config.toml
num_hidden_layers = 9
hidden_size = 224
num_attention_heads = 4
num_key_value_heads = 4
head_dim = 64
intermediate_size = 576
vocab_size = 2461
hidden_act = "geglu"
norm = "layernorm"
norm_place = "pre"
norm_eps = 1e-05
positions = "learned"
qk_norm = false
attn_scale = 0.125
bias = "none"
tie_word_embeddings = true
parallel_block = false
init = "normal"
init_std_qkv = 0.0219
init_std_o = 0.00517
init_std_up = 0.0219
init_std_down = 0.00517
optimizer = "adam_variant"
learning_rate = 0.000783
beta1 = 0.95
beta2 = 0.98
weight_decay = 0.14
lr_head = 0.00364
max_grad_norm = 0.5
warmup_steps = 504
schedule = "cos"
final_lr_fraction = 0.1
batch_tokens = [8192, 16384]
max_seq_len = 256
doc_mask = true
train_tokens = 157000000
max_steps = 12822
dataset = "wikipedia_en"
MLP neurons of a small language model. Each row is named by its layer, matrix (down: output weights) and neuron, and shows model dimensions 48-143. Each number is 500 + 25 x the weight over its row's rms, rounded and kept within 0 to 999. Numbers have three digits each. A neuron's up and down rows have the sign that makes its largest values positive.
A block is one neuron, or neurons of one layer that tend to fire together. Before each block is what it responds to, as a language model described it from the Wikipedia text at the highest values.

Responds to: Count words and "ven". Spelled-out small numbers such as one, two, three, seven, eleven, often split as "se|ven", plus the "ven" piece in other words (Avenue, Steven, souvenirs); weaker on mid-word fragments (pro|per|ties, sl|ight|ly) and table-cell pipes.
L2.down370:560496508493498489492506490522512442518500466505508477504531502512478455504508482529493515531532471484491454509532469476469518472463421473503447523503449490497473525546484479522497476469501519509464476476474482463531495516483498477511498548585510496507466524529507519502517498518498475546

Responds to: Table header cell separators. Pipe separators in wiki table header rows, mostly after empty columns and before the next label (Bronze, Certifications, RUSH); also first pieces of split words (ven-, com-, r-).
L5.down78:518516501530487499451493506458518461506521488519519497494501471473437518491539447505512533414498500504512514510492513446468496483549507515473485489465510521512489493508542507536472517515519526460504482501517455509550500525498521517465463528500485523478537507478484479471476529526507503493
L5.down94:474468485498526498576496505507469481505467526445502457513507513498511486514509458512507543495515481538501466527453517485471500503490510494506492500523478483534502465515544524486469515488523521557514494521507505504509467488458503491516449496496513536489508504504480509487505536461521492474
L5.down291:452509474504546514499527472478511480515488506507530463486488439525478483507503499473498485495502456541515506474521524513502533504514484519522489499485505503491460532530546504504493548498486503521523527469505485459479479503487456530476491554461488518509486469510458496524527478534482518459
L5.down326:539525497469485511449527469498497519479532522466497542502506496486468469458485490494520475503487531465502498489494504493512503533528558526451506438483490483495513531489493522505547473469483486479525471485511536495509493503523493453510492483474496564524498534507515487508476473518522487516

Responds to: Word-initial fragments of longer words. Opening pieces of multi-token words that need a suffix to finish, such as ind (independence, indexing), ent (entirely, entered), art (artist), reg (register), V.
L2.down301:524530462515494489458515501495495521545511491505528521491456524465521506538550493506492518570521479495521488524459488509457538496486469507537532486512528463508484476486514505501467528495489523468526523525456497496483487423520512510507510507521489467478490495528502499499494548458491504477

Responds to: Noun suffix completions. Final suffix pieces that finish a multi-token noun, such as -ition, -ment, -ction(s), -ions, -ories (condition, segment, competition, elections), plus the word season in sports text.
L2.down342:525508450474503498461487496535506546495523540484517513448517532526494498534469520512502522548511464493447509520475524543495508495493465546514500538509476525464474477481536519521496511508487540486440479450532513488464481507489507512450466526456494496482487480464494483508480524497467496549

Responds to: Activity/work head nouns. Head nouns closing a compound or modifier phrase that names a kind of activity or work, such as program, project, development, film, season.
L5.down29:436497491500522477487490498491425491456491477526502464498528523479522489429500513462514538502481474536515456480474483518505528457492482523487483557535478500494506500529542517506510499499511523507542501496497534518489478505482546525485491521478486537481529492524501528531474513485525490499
L5.down63:454556493549531493497554507521509498534524541517502481496466533479466461493504493495499512456496477545515469476519500519483524490458477520501476524495505505474503476541475495487491448497503517539499481469515482538467526498505489507499561510496485522465481532497483486518420531491514503445
L5.down327:498484476511513502508523515501502487481537497476544502494531571489451509514464495521480513562517484451499481459471525519489488490473522470485508482488507482486511500521456496492506517536542479488505512501530496541464451499480502454470518509505518503515503540500528503521490496513530473508
L5.down338:490514489534469518488531465509477505526565458522500489495465499514480508517534505484510489484483511492542489493534493518488477496420517492518493545512491471517507482492495500492500518515503509512549475503462516499492470537531517501496498491522485534539459491530496489553493494499519521521

Responds to: Infobox separators, word fragments. Bullet and slash separators in Wikipedia infobox lists, such as the • before Total or Rank and / in football career tables; also partial word pieces like qu in acquired, rem in remixing.
L4.down21:527498471451474541467466487503462509452482494484474482502481469504483476475546478518524501486506523463527450509465486456503500487509512512460477512492470490522525505468553474504486488511520493501478456474529478536511506458492545484473504481487514498510533489504507462505570507473497507563
L4.down56:526534499484520504480521535468501509444527485480492486491465545553480510522459463513502503522507488514497480480513540497467513462501449456539477479509544490509496478531492552490482503507513480479429514488516526483476489524499487477499487494531453526520530460506508509500547528510550467534
L4.down82:463502492516470491514526516467516509483549504510516472496505530552487543494471480540498470472521497508475460481467478500439485461505493459520499522485502472514480486547497473527508498479528509485472477491528548491431506464504510465504502528521465498484511480494492510497517554533545497507
L4.down98:509469531485490540489465510499521492498511504488524505509457479524531528509483476505511484486473487547490523521534489540553507486514490491523493503485482505520469489515562495480483499482487527510565454501465506461520439469515500499543496515526467541487479497521513533486506476473486550494
L4.down121:524509496535485459498525533507503489482500496495481466494480507521489500503522550475522525509494526500540491505472498506489503481528514472537520511503536500544470516531505512538488465463496484491505467540457499481502498525538477491497503497517531494513462502494478514494506515511498486454
L4.down173:523493463501494499486507501489482487549529502455449460497514487496507495512471439476514524492511466544489465529547502496499477477504530495507488506467500500504493521471515535507504498518517493450462501508532483502549486502510493481474509494494465544475466527530497545502470513457486497535
L4.down189:546487509468510538486454503476488516489537482479530523512518494496477515440529491507462524469507483452491512507536483481508482484546485508543525561500515479524517505490479520540492497496526519467514511440538457501495539517538489518475518531469550463537484501522512452482493498509484503488
L4.down218:462476522491480482465452486510519498503496505511472484490547497485506516519491466488509479456454540459487501493468505486502504509502494500494518492494468480469474536498456501516520460500488503510501483474479472491542518516525531483463484561499494504534535536516476490533454518544488458539
L4.down226:511491493463530489482436482462475487542502493504472524513538500503505500478489492505465482508531449478484495529531463543474494487547453497530515507514526499484488502500508477502542481525501484523479553482498452531509492515498513506463488524494525520482504487492504501533491480513461484529
L4.down326:493523509524477521469515547535500516509538503487498481483509541544549482503521541532488510539459499468528500467528496515512482499476483493515528443515527525507469466518488523543508502521527504513502465492511502480476474523488469499487501524514501466508523484475491537573491523409456517501
L4.down424:508542483506524526503506468507541506522492501542553497509482498488490478442511482508502533549475499494495482589478445490463512458495496529473503559456470500476496460489524469476519509518541499488477465490469484489481478502491522520468503472466497493514507524551506496513502477493480553494
L4.down455:470467512510514487553496488471468494503512542497486513508529472538477474496508536511517450441520446507462469528509496488500548456501493475503510557473474488461497495496492481429479505507509517549459488504455455523495508500481498488463493537533508519505469504494484535500457475534511479452
L4.down498:460486477513515482496471500525498523517542478507476461502455487523458538476513522526485499520484495504503476493499478500506499446541497499464503505538497528522478489533517498546521470522542499480438516516541476520473487511526467525455526529499487501464477451526516492526476562507507478497
L4.down553:503502520513476550540495461486535505494510500488486473516532492510451505497487489499548482485539481509537490467508500439483512490495469472517515513508518483435483496535499543591504524489478507496420497472501480488473539496520469495557524505525508513486485528519486510521487470504514540451
L4.down557:514489479560456512513518477532473556491502478489511477486487530490519520529537517505502497515452507529510519532513486445500503534465512508558498491502566494485514534522471468512463484474481511475379499529467511508529526532510485527523513491486504477513492507466486492504510457505467495502
L4.down571:500500463473458494474477455502492481501527487516488486510483518530476532559513485487493510525483505478485477512503480511478485501481511517501501508508505498477474496520495530518475546522505503529668512523525536487481503484486493498499521479526472494532485496522481499528530519502557493491

Responds to: Present and mid-word fragments. Mostly the word present (2019–present, the present government, oxygen levels present), plus same and found, and mid-word pieces like ie, ien, per, ix (Sébastien, believe, temperate, suffixes).
L4.down30:501524541508509514514460484517495505501536510473473473489477476487510519513514521532489484492470557521500523480502482476464510473518470510536526493535486507510519461528508469501537481499484499486413457479466497510497485492509513495526525503527486469496547530502511453525511475479481471539
L4.down46:465521476495496479512518494501524493492484548490480492508500567512479487526500510519481483521523476505497477486485515494494491507504528549497487515448515516525562486505489491502496483521520535523505520486539496495484432494504456513468493514466429544503527527464519456489494504503503468524
L4.down48:512472478504524501479497511517521456533515495466462460509532469470509466562536469527505482507535503540535475545497465529497539475495489497523460475519487492497468498567473493537492474522482492528506495461515464446475494515509520506504515482558493487489496547465472492507516514504490487525
L4.down144:516487513472474499482471486505503464535497517547490504506485492481454475460472503507525507492537477493519507480469534542458527498490499487456487476480566492478494515494496500483475511473517492529496519532508465518436506483530523484492506491472507454520505503543522558545525543523502468510
L4.down185:580487521474496455480487540504487519513475489463527483498507522517478487503453506479521497510517462525512525495518534519490479479505509490495489519463496517555527543477490467431519488448465485499520485528498458494518448537484479483545492481528501488498508529494507489495545466495497496532
L4.down221:478439497488518468477504528486465498506520490538532541507522478554485539510502500490502512512523485529483466512498480491505496476487521495501498490553495526523529501539489476524507471463485479441493480469489499479500491534504516483495454494484503469523472531455520483523495484491518490493
L4.down238:491452519516504515491517527489477504490513479497566565496528477494511469496502489537487515522479483446548516488515502487529483501538467453479510481493459507489498522507497524485540479485447457483465524462516514506475533484536504489523527466498475450524463486535509505505538537468507508544
L4.down281:475500499517479460474490500485530502549516519526498495506512464514449486515491486513487505506515508531562522508466488535498509482484473474514501521506529487493468515514456533513498519500470502486431503490497530498540528457512484484489497506509465472495491518486492486526511525526509520515
L4.down318:517510539513475526530479507450493501524480516487499475502500476536460527512512489460491498539471506510516514457509512556471543499545516494524504443548526488531522501521488520503512494548504533515547497501479467511444514495552517490485491475458478471492488458495512530553550502506496458506
L4.down319:482450495471473470454483496481505504491491469501506512503501518539491520545502505527535450497495522463515514531477490524508490514495459493495495516536525549512466474531518521501513500513526530502543456511539500516541519424462486542459522510486478527457510476461525537537506483509517525521
L4.down341:474469489472488505533485474497455533564491470491516495494502512524487491552462509481482487541494501512482461538506471531509477532507496504536518493506477486507503543485523470477484494495516508497510601517512460512512462469505473499512479530477456525527490466515503536455493501547491517492
L4.down375:468518504527465519494470507495518574511481473532509513529481483476487484558502472564503499502482482511484505507459496493476523500454476501514532477503510473476492500523493457498455518542489469490416495503474506464526507538498475447504506461495500504510471521496504469504514510499508480453
L4.down420:448469507476511501490485489526506517505486514481461533504547497493477502526528475497497491484495520461525535446478494470518542494509526489474498516509478498529470521484510457493504516468487501557523495538502488473521507510522465451517508505513482492515533501502506505482519487482576488512
L4.down477:493498502473486527499477505481543452498510461567511468513508536549505518523542495499519482494445527497497482525533507498473520527493532511488495536535464490533536474515497514474510476527470511506503540458495489470493476510465518511542466474566482481514447480503514475503511490495510459500
L4.down479:519488464516465525546482511506460495565506530454470489497517503467481459516517501509523485512470510503521509482459479488496508495536462474515512520522502509531555518496489526486513470445510483492496547478546453485481514499491463517503447494516491522475514477499457532513539492496499536509
L4.down529:510512507531526458488468517481508477493552526508483475489500507469500444494528432482531493481544497521525510516446486471488488457505502514488478510536484465514495490503443493499519480493524489555494516468509468558472488499479518499475545538485446494512483532534516512484477486496502519460

Responds to: Modifiers before nouns. Determiner-like adjectives before a noun, such as new, other, original, current, and also word-ending pieces such as -ial, -ular, -ther (other, brother).
L2.down471:495510476468520517518545527514535468472541488499489454520507461481535474510517522500458527506486469511488478536468477520543487523531456531479523464541498494494520470519493505494474453496504514535426517512537483491498484481449462517496521503518494510491487534481501543491490520479507487493

Responds to: Incomplete word-start fragments. First word-piece of a longer word still waiting for its suffix, such as cent (central, centre, centuries), offic (official), met (meters), ar (armored).
L4.down20:460493474535447481503524539526457521499514432521501478487488498484458509505501512484486515492543537514501453573496499517468464474492506520536473500523512507523490525552519464549498489525458479438489504488492539497488497496529557509528542498471471494479502493503498519464522500476512491497
L4.down31:499517495492498503470454490470505537500509502515505550492480523515494491522485498486529510488492561465426451499526480480506481465463460492469485495438486489541518509533462534491543529492493484484494533516526489482460480521478471456508517471522506505485508525505517483488499486518523503519
L4.down137:521504484507474530507503504495486523508503503485527502492463525488530515510517466540532486531451530497546479481481453475494496516535502512473504468480443508447462507485455475497488513502510465460450509515519486465491544511455484509552513519499527538492475517495487497475522510489481469596
L4.down180:542460487537524476531483458472494475508507527505457499495461522512477513504521488527509509533495481500470503514468518498457483486491493493505511495490482487481513491464501492473492513526510511470415552495506523481458526496527437446499481520515488517503531511472474507496528554518511487506
L4.down184:510510511499528509478525462485539497482464499484500514492473479473558529515485502517490506493498536467490463474492507461505488496532500427515515526497491516486490478471471502498555521491494505495464524477487533517462488508510463457505508475497526514527539526481497505504531500523516523532
L4.down191:489482470505546464505487507536477475517491475489552482501485486485526469517502480509503483504489480472470487485465511479534550451508481475500501498495498524470518467510505558506509495513513504502449500477505544547486506515489461501564497527481520498503481505507485549494490535494539450506
L4.down197:481496526509492498474522511536516519500506521554507526482482523495520493520479511513497489470452522504490454508505461501512485485448504464496482518480535510450465524490502492516546494481493484473548476497506571457492476474460522483488521520511525489529546500493475506485540534468519529504
L4.down242:508513509473500499536503514488506488447535550440479504500516471500524505494504513511513524480504482495469459542482502506505465499572490482533473520522524477485502497510487528510524492532479507535417454514523519487543506518467513525549455525520493507472513525468458524498519539493461439507
L4.down317:489485487472500500501532522545470488492535487453505528503491498484506462482506507488522442517513495489533527492488471509526502529504486472511472528502505532499423496508525547472510499508524466496534529538541528448489505504477465504499534513466491447512503521481524477528487494488509483485
L4.down337:558516462459484482507521460527476483526519534465493487496476475514491484496550523501482543487478523478503488515547501507556494455480491479502503500513531497499503486515542507500511518535506497534469488471540513463465433501524544475458495491508461464504531513518503492498490539484477501471
L4.down342:535508490548556498507473486499519477532550465497539484483478492482517491471506518510532500581481460487519504528480469457520502517556486519483476506493480515517509516495451542487474485493499523485526542509495462477453493484480477460502523488502546515443500471477516516464507528505506494543
L4.down396:509483505512492499491534490580515515488491499478490471498497499494545503475511518489513470469489497490461542471434512481532499490482481491485489517493530482448482507474500475464498493538500515519495479518486468488503469517498468514507499548567495506533593530533528465511496473504501532487
L4.down418:533504497523491552476530491523517526514525478497526522494509598476478517560513498515516515487490492476492505466476491481510535482496503488476497514499539472478480515526506470471502493490480505487484524537505507501485501477477487525507544490516503490460517510492562508472525540498529526508
L4.down447:529500494524520514452501523523506546494574503498543514505489493478495535554537464505521479530488515497482500515447469476512489486446549543491489529517492539493508479513502509516532488503514521452480472496471483536453490456513517467496498495492477469501493531489451515487515479541510498481
L4.down475:514468450539458489512517495541496519501540469511506502489449483510524470529492535468501494547485484484470463555452449488509484490503492494425502487491558480466538501507476489496509494526505491475458500511511541486507474503523467467488556520493505479478532529509509501473510505500517492573
L4.down515:501486479486574540471497507490510473505577485507543530515475533503491535488480496507476504505524502486508472487493502465497494492535485442466509529510488512492490508489507531520500511496514477491445509497550532486496487512516519452488497502529476482460487526492513504521486505495474503556

Responds to: Degree and quantity modifiers. Comparative, superlative and quantity words before the word they modify, such as more, most, very, few, million, plus starts of split adjectives (larg-, sim-, Sup-) and colons in track times.
L2.down244:555509506479482497491494521494465490541478488508504515507472506513516517503497506492472502491506482527497492547498542528525450478563509499515466497496459496520548490525530493545482523559495541530463510474455517505538471506535483479483517521537503525507498460465532521475502498492464500501

Responds to: Mid-word fragments, "administration". Word-interior pieces awaiting a suffix, strongest on "minist" in administration/administrative, also we(ight), ent(er), football(er), sk(ater), inv(itation).
L5.down120:508529529518479526481529541505505497511475501503457487511532555509516479511479520490520532514498474491492499504520513489489516498476528493504494502483486505438514475513527545532481533527542512496485483473566452518539506513475491442463463511486543539506467513532515514490498519481500473514
L5.down195:485508506507527526525524519536537498504497473537492555500483540507491492488469429495485509516468501461455521494520523526503492542527473534460487479513489491470489461486495531553505514549466481468511488469459525536503543475498516501467519502503492486528484484513463465452496478495515508506
L5.down570:531464494485514500495477558508536520449521499481444513483488551554487487509454427529498495495478533476528459511532514450526492538492499480510521503525492498457528471528498497521495511497466491500486558536522467510507495491524507463462492511520496449476469496497510488534562521501504547478
L5.down575:543479490489465487512437475502581488522537488523523496502498538472494505507493474533500500526492462481485443533536512489524495510480517491532503504499499512465513490499524502502503495470570472501513474524544506455479467543510486495481473490531552531486497517507469484490470454505515519453

Responds to: Word-initial stems awaiting suffixes. First piece of a word that a suffix may complete, mostly adjectives like long, old, large, plus fragments like cl, bl: longest, older, closed.
L5.down9:454490495509478492494485512523513534511504522517525521483505533484535512462498468501477489521497480518502474534484525520531491510437538474500498530494506515458449513506482478474521504484481479476500495486530490478477523523515500493543538499482497448523509514524465507518533567506488446499
L5.down23:449492511522495522493490517519552479469520462522520505505483521455500496525493488485504525483511495476506485475503494508459459419476489475472521488506464524479510529497457523544517553533484462482507489490504520547487516468505537441460509504496491492491459473504471515456479548492543476478
L5.down110:474530523570476517496461538487451522491506461483502461511513535506494526522507466485477524499475524475510522481575523492487503503549496511542497532499449515499512508464502505484474456500503495497510498539506484538510475505489491534515527519476499505479492476505476463474519489474507454536
L5.down504:506477525490506502497474556477483548505499502490488517508441482466478497502482458488493515492460490528517511531502495470508488501473501500466490458487506492467491482525491551516500489517491449465516482475498504492457550466508527496450507493505492479518487467492487522496485493528455536591

Responds to: Word starts after function words. Opening token or word piece of a word right after "the", "as" or "a", especially "well" in "as well as" and "well-known"; also cont(ract), det(ail), bel(ieve), sh(ield).
L5.down193:527493503468497521466517496529519522534508482490532476492475466489470471473550441488531492501476481513523496523530490490497486539478525524463499548506435455507534494513491516512508524514563523535517503488570514449551481473476532481496485487459512515471507482498486464533486506491540513481
L5.down238:515505515524450488479463449570525481479486461535506491488509542462492537507497521480500488510511484518513495497543498544466481513496515506542517498510513526499518483516512458509502494501499521483518521497503507500510544449476490451491495521482489488522464485487475518491516509485494491539
L5.down271:478507519483529491508483514502507486546508473501496451491525537445469488518493477494500466549493481516536490509499525436514469509495500504528488531499491477488481491518502514436501490516508459549533520493507493478549464500494544481466472539531482486559503487511493499454505484534496520479
L5.down387:540545484536523477475475529495511499511501472524483457493516471485482513522479520492490505476464465497495552532562492538501462499520519478497506505480507506459495489466528509510548497507495476529484532538501454491538469512502473454495524488503510460461473540513497494515487490479502461480

Responds to: Table and infobox fragments. Word-start pieces (often capital F, as in FW, FRA, Final) in sports tables and infoboxes, plus slashes between apps and goals.
L2.down320:488485497483458449507547464503525448545479540537497485502498514499504480558437526509553540513470493517507499497453462494524462520524520506506545511453536532469506481500520509465516507505496481487531493504496462498534533507518525459473522488489520489487504505544492498503468534486484515471

Responds to: Noun-completing word pieces. Final pieces or heads of nouns that complete a word or phrase, often in headings or table headers, such as compet-ition, mon-ument, Chinese name.
L4.down65:510533519541525513470497529531560513507498492484489478507528497472468477482524491520473522524545490499448508507511463533489465513532500503515535540452507570465507469484459463519483484529480487488510448511483496496486452473528515500483498537509489515464499543506484441491482488515490524488
L4.down126:473528489511479511522500467504530497516478514479488524493525507521510497503510495538479496516486518475481509492550479452516501479511453465496527516512501496506524520485504485502482459473490485506385530503491486499488490535522504494483490495508496487495556483488559508466493514490469511521
L4.down132:514491499551501499492512500501500436544523484489498496496498490526479541486542494467499504509479522476476481475454524491497534490499474482514505460492522461480555498515489517522491523498496473528486532485558476496491496525497439505549500517502522500503483532475488511541508486500522429510
L4.down206:498491471553495517509529525551510526499517441444496519497515473496486482528519500537509516557573522485478529451481495500503537472532489509463498513542501527471519509511505487471500474503499467507467529478545504498505501531532496520501485477555509517527470515514532515468538536532510518507
L4.down214:535506505485531488482463514454513500485492510478492510505505528524514505463521494505498515487555502473521486482492457535465479481533462493515509511511437518481460471482509495477516493536500518495522537475561494517457520540516503485482459505479465496486452528541521460537534525466525478557
L4.down256:508466468491436538486468561522499493486546461506459483487499500546450502511498495545538485506548522482480520437513530491486555480523457509506525481485439463514489475523496508509513497475513502535511500485486499456503494484482529456472477490506537475533485543528457489508500488532537493456
L4.down263:517471512496491463491514501499482488519476508527478497503512515511497554496498518476491501511532548527534468525519478478504495445500483485546513479527486519475491507544535495530478446493511490482451498501466516490506467520515547540484516496461510503542540480448485512468482455457515480508
L4.down297:498506507497536500505456538536526500465474504523461528484511487490467515525491501532495492523534520491504502542520464472480500488530431506525514480526519542492466457536508480497521463519498509450407525482512473520473504466516486504509537512486477499481489520511472512517504527493515476505
L4.down298:549517471425524502482490484502506490546533534525524487499502527479468515508494455531478488534551506489506485486517494487475506522540485476561541510496486500483514513518472484484542494519475459559490502511536509525528452509506520474504527473516490495485502408526471479480476512477480496436
L4.down301:528503545482510472534471506504546469512517553497509509467507463501468507492476484500491519461517498489465500500462490470475557488497480474510524496552486471511509463508498493505516499509500481469437493500513499509507482519579536464507466499555486478529471509517492454477541517519508499467
L4.down333:487426527455530470500504541530499474478492490479510535501488490525484538535504513516508511511466507510456523509549544480501510510489513519524475540507464510473517502521521553491486476456516554500486494451482535514491498507478487494514476484526478487527548479520502488501514493532492499476
L4.down359:461549476498451516501473484475479529559497533464500480513523501528462503543507502485475544518521471475515498508475526518486538501495453504499508477465508498492501549533489533493507490545514460459390515512515482511513531488497519532486522493491477490476520513482511466489511518503483523495
L4.down363:534472523534515502511467467506461493480509495507524523494481508486455508540517506503528462525541581491518505491507513501496532476484510504517494478526475508554471463552488505502513456559515505521487478489518533505524519488500489515496529478515467502478529489519500492542490479500508519535
L4.down449:466502489537535492477439516478510483520525481545512473506472509510499506498521443516500503485476514502488544474502478465475516459466492481509502559486516531504506446519526508533518491544529515505476524508487497514527505509522511491482510552531454470512485459526473495490517449498472503573
L4.down460:519487498529454490521494477537522494504528483503506486492490469472432510546493518511494497515488495497492505505524503470479490482442477518516499504483527500472522493542461459481489491498523495488435540475504473497493500516502459516438509524460492516508478473535506454545474525496472492544
L4.down559:554493472535501497481478512511503516509501527508488519488545492482492525507460500509513502521484509504487472482493478511529515486513500468509525478489506529479490480538491468489474469480501509500453572493564508507526482513540486464516471544517534513535514499489507470453461550498492512551

Responds to: Structured-data field separators. Separators and short cell entries inside tables and infobox lists, mainly football stats: the " / " between club and apps, W/D/L result letters, and " | " cells.
L5.down129:485506499513513521503531518484511471481497501578527510495523528524495496512486461490515470499474498499511452505493519474483499461503463514500500510468551493474497488522490559525491499514459482488523471534516538508522511479531456468529499482479503498529470524484468485519492503522490470525
L5.down235:508537509535560477496460604485501512522479498550493474507487540484490512583515471523491502528476514526510475528496463460500493475534492506504481497496488479513541519532535539516498495432519494522488520512526439485532482477499510478491461525488518502525488549499493474499549468509501447539
L5.down371:506463510459491503480498460510504511501454515465505471516527499505467515520505543520500529484452534528504484514503472563479574516494489490484495508502522495475470467513531495546479543542482484483489501517505426471513539464492486476534553498500525472506508545504520506513512481484509539515
L5.down386:505462502540494515433558516499484483511484492515536486491494495480503492496509454479504497483535523533519458532477506475501486496489513502509496453524499494466499545488474528529504469483481463488488472447486548506499471496566508486511484499504481473514487476510458535486507523503494495553

Responds to: Quantity and degree words. Quantity and degree words modifying what follows, mostly "more" plus small numbers and adverb endings, e.g., "two or more", "one more season", "exclusively".
L4.down29:505497510476451502487464517490506506545477553486484473515489476499511432513539529530465527497480495509491480562475446502455505500516471495528541456532437505480530476493536499523504486535469500493448536540463473498525455522554475510480486495502536522498479478504523522510516539488487426513
L4.down115:496509480495493523515482511520530513486516537473487488499574476514518502533495537504483495493505498532485494503495453446498502486503501531507525505492492503505499500525461480524491461468508496515440514468502517498492519534482489549523506515569495464482470482512490522532498494526481486484
L4.down183:485495498522428500450486496496487518516518501498506486501471501506501509526509454507504484477482544499472486494532505467511497518497518506473465535502501479494521508500504560567538495529476498485604484487494511492506511541487504495498509517531477534495513496503481482472499544492515508487
L4.down204:487493485465491510535458515515484524476517484533489513489473505486517518489502508496471508505469498538476491491477511497522494488507476497510530523495510504449505515502495506558470512486513493443463457513454534524514493491490506463514522534550511458530499526518487510472496468504506481470
L4.down257:465477477484523492474526534498477533528497496507485528519508465496505489523521491512468471450542459482525487471501496528509516514435497503495483465488476547521487535510460512523459508454505465490522488532487519510484507479486485478534512482496492508519498495537466505530501474541518460507
L4.down260:488470500523488471517508471551502498542534544496516504498500454480465493517461486453515516487489528506501475543527468458501506453491462473493483542493485502502478551510502442543518508489505499534462511477488526496500500518528505485506540555519502482511444523541491493521482512541486511497
L4.down292:515510471498479491502490479507515499511517482508484498499494503521494472529522517458475498518498523549495449533485452542474494468499487511470481511479494524507502500518484501532478487473546497506511515463545503483524519547552497477498506493539485491518449523499453527515496525542503464494
L4.down296:462476539550498499484496443500506495441529505486481508492506469456527482472479493509522496491482484538509536515501479552450460502518498478538476499510546497503490540491502482534494493477536477494502492492462510444538537513478469483514503481548486534454528494485483484486483503511501483501
L4.down313:520464509528473523515487518452520493479501489485459502510460540568474483533520483519501520517501520519540502505471493475513518498505490510481511543468496497490524477499498480474494503522481492466500523510476495541535516535499512510534554540535487488456504489529520463543519460511513495477
L4.down316:496536555499481453460491484505487534494457492495491517506457488474516508464528482510525487461539515512505492467528498498481521442517471490504493487533472504516475473521542521551488511547484492496516460498492495520494437471513504471509510517554498525520457445522502501503500505508485449520
L4.down354:487485521444487517488521490484490473518535453489526489512540512509486511489480532489514483506486513517487505469567465470512467487532475525492521496521553489530466520497486509496522475480485522518533511488540468526501504469493487511520508502478490477536480526517509503483478506506516549518
L4.down384:486501511483485513464467485482455503524477492500499504498466517495531520525517518498497506473472490478499509504472497458496540502500486456556485479495466487464558478494563493483442523536492494496423526505519484526454495522498484488517506482506526511506551478512511489514518475464526500528
L4.down399:527495492527469507461489454514498542557519477503501492481476526453458503537516489468550486516530556491484468509505495507484481490498510541465473534476507497513462471522538496505523504506549498498604514488509519478496486505502480497482480484504477505479474511482474490515480548501535495541
L4.down430:443518450537530455515485471475463479454527549500502513485472517520517479477535524526481491497484465482475458533512507501521493545448475507515480500527566503446535496461523496528458510523530524565515516506493484482470519490497489466476496467509448492512515492468526476493463518492477532505
L4.down484:546486484514486525527492509518472548487503520481513517512464508530463484522472497474479504489471500471483460515514443526502511465508498514494504475522506517482510513487459482523527520465526501466483475504526485513514503541519488437493499513456469480506454484500445477487536541489493510482
L4.down513:512493514486492474505458544486542521519517512470528498489482504441467528536482459487500492544491469541492508541521508517478499473489506497516474480496509494438541515514514509495511502516476513534420501472541490516520502499476505514495502512491485523479496450497475495487510512489543472517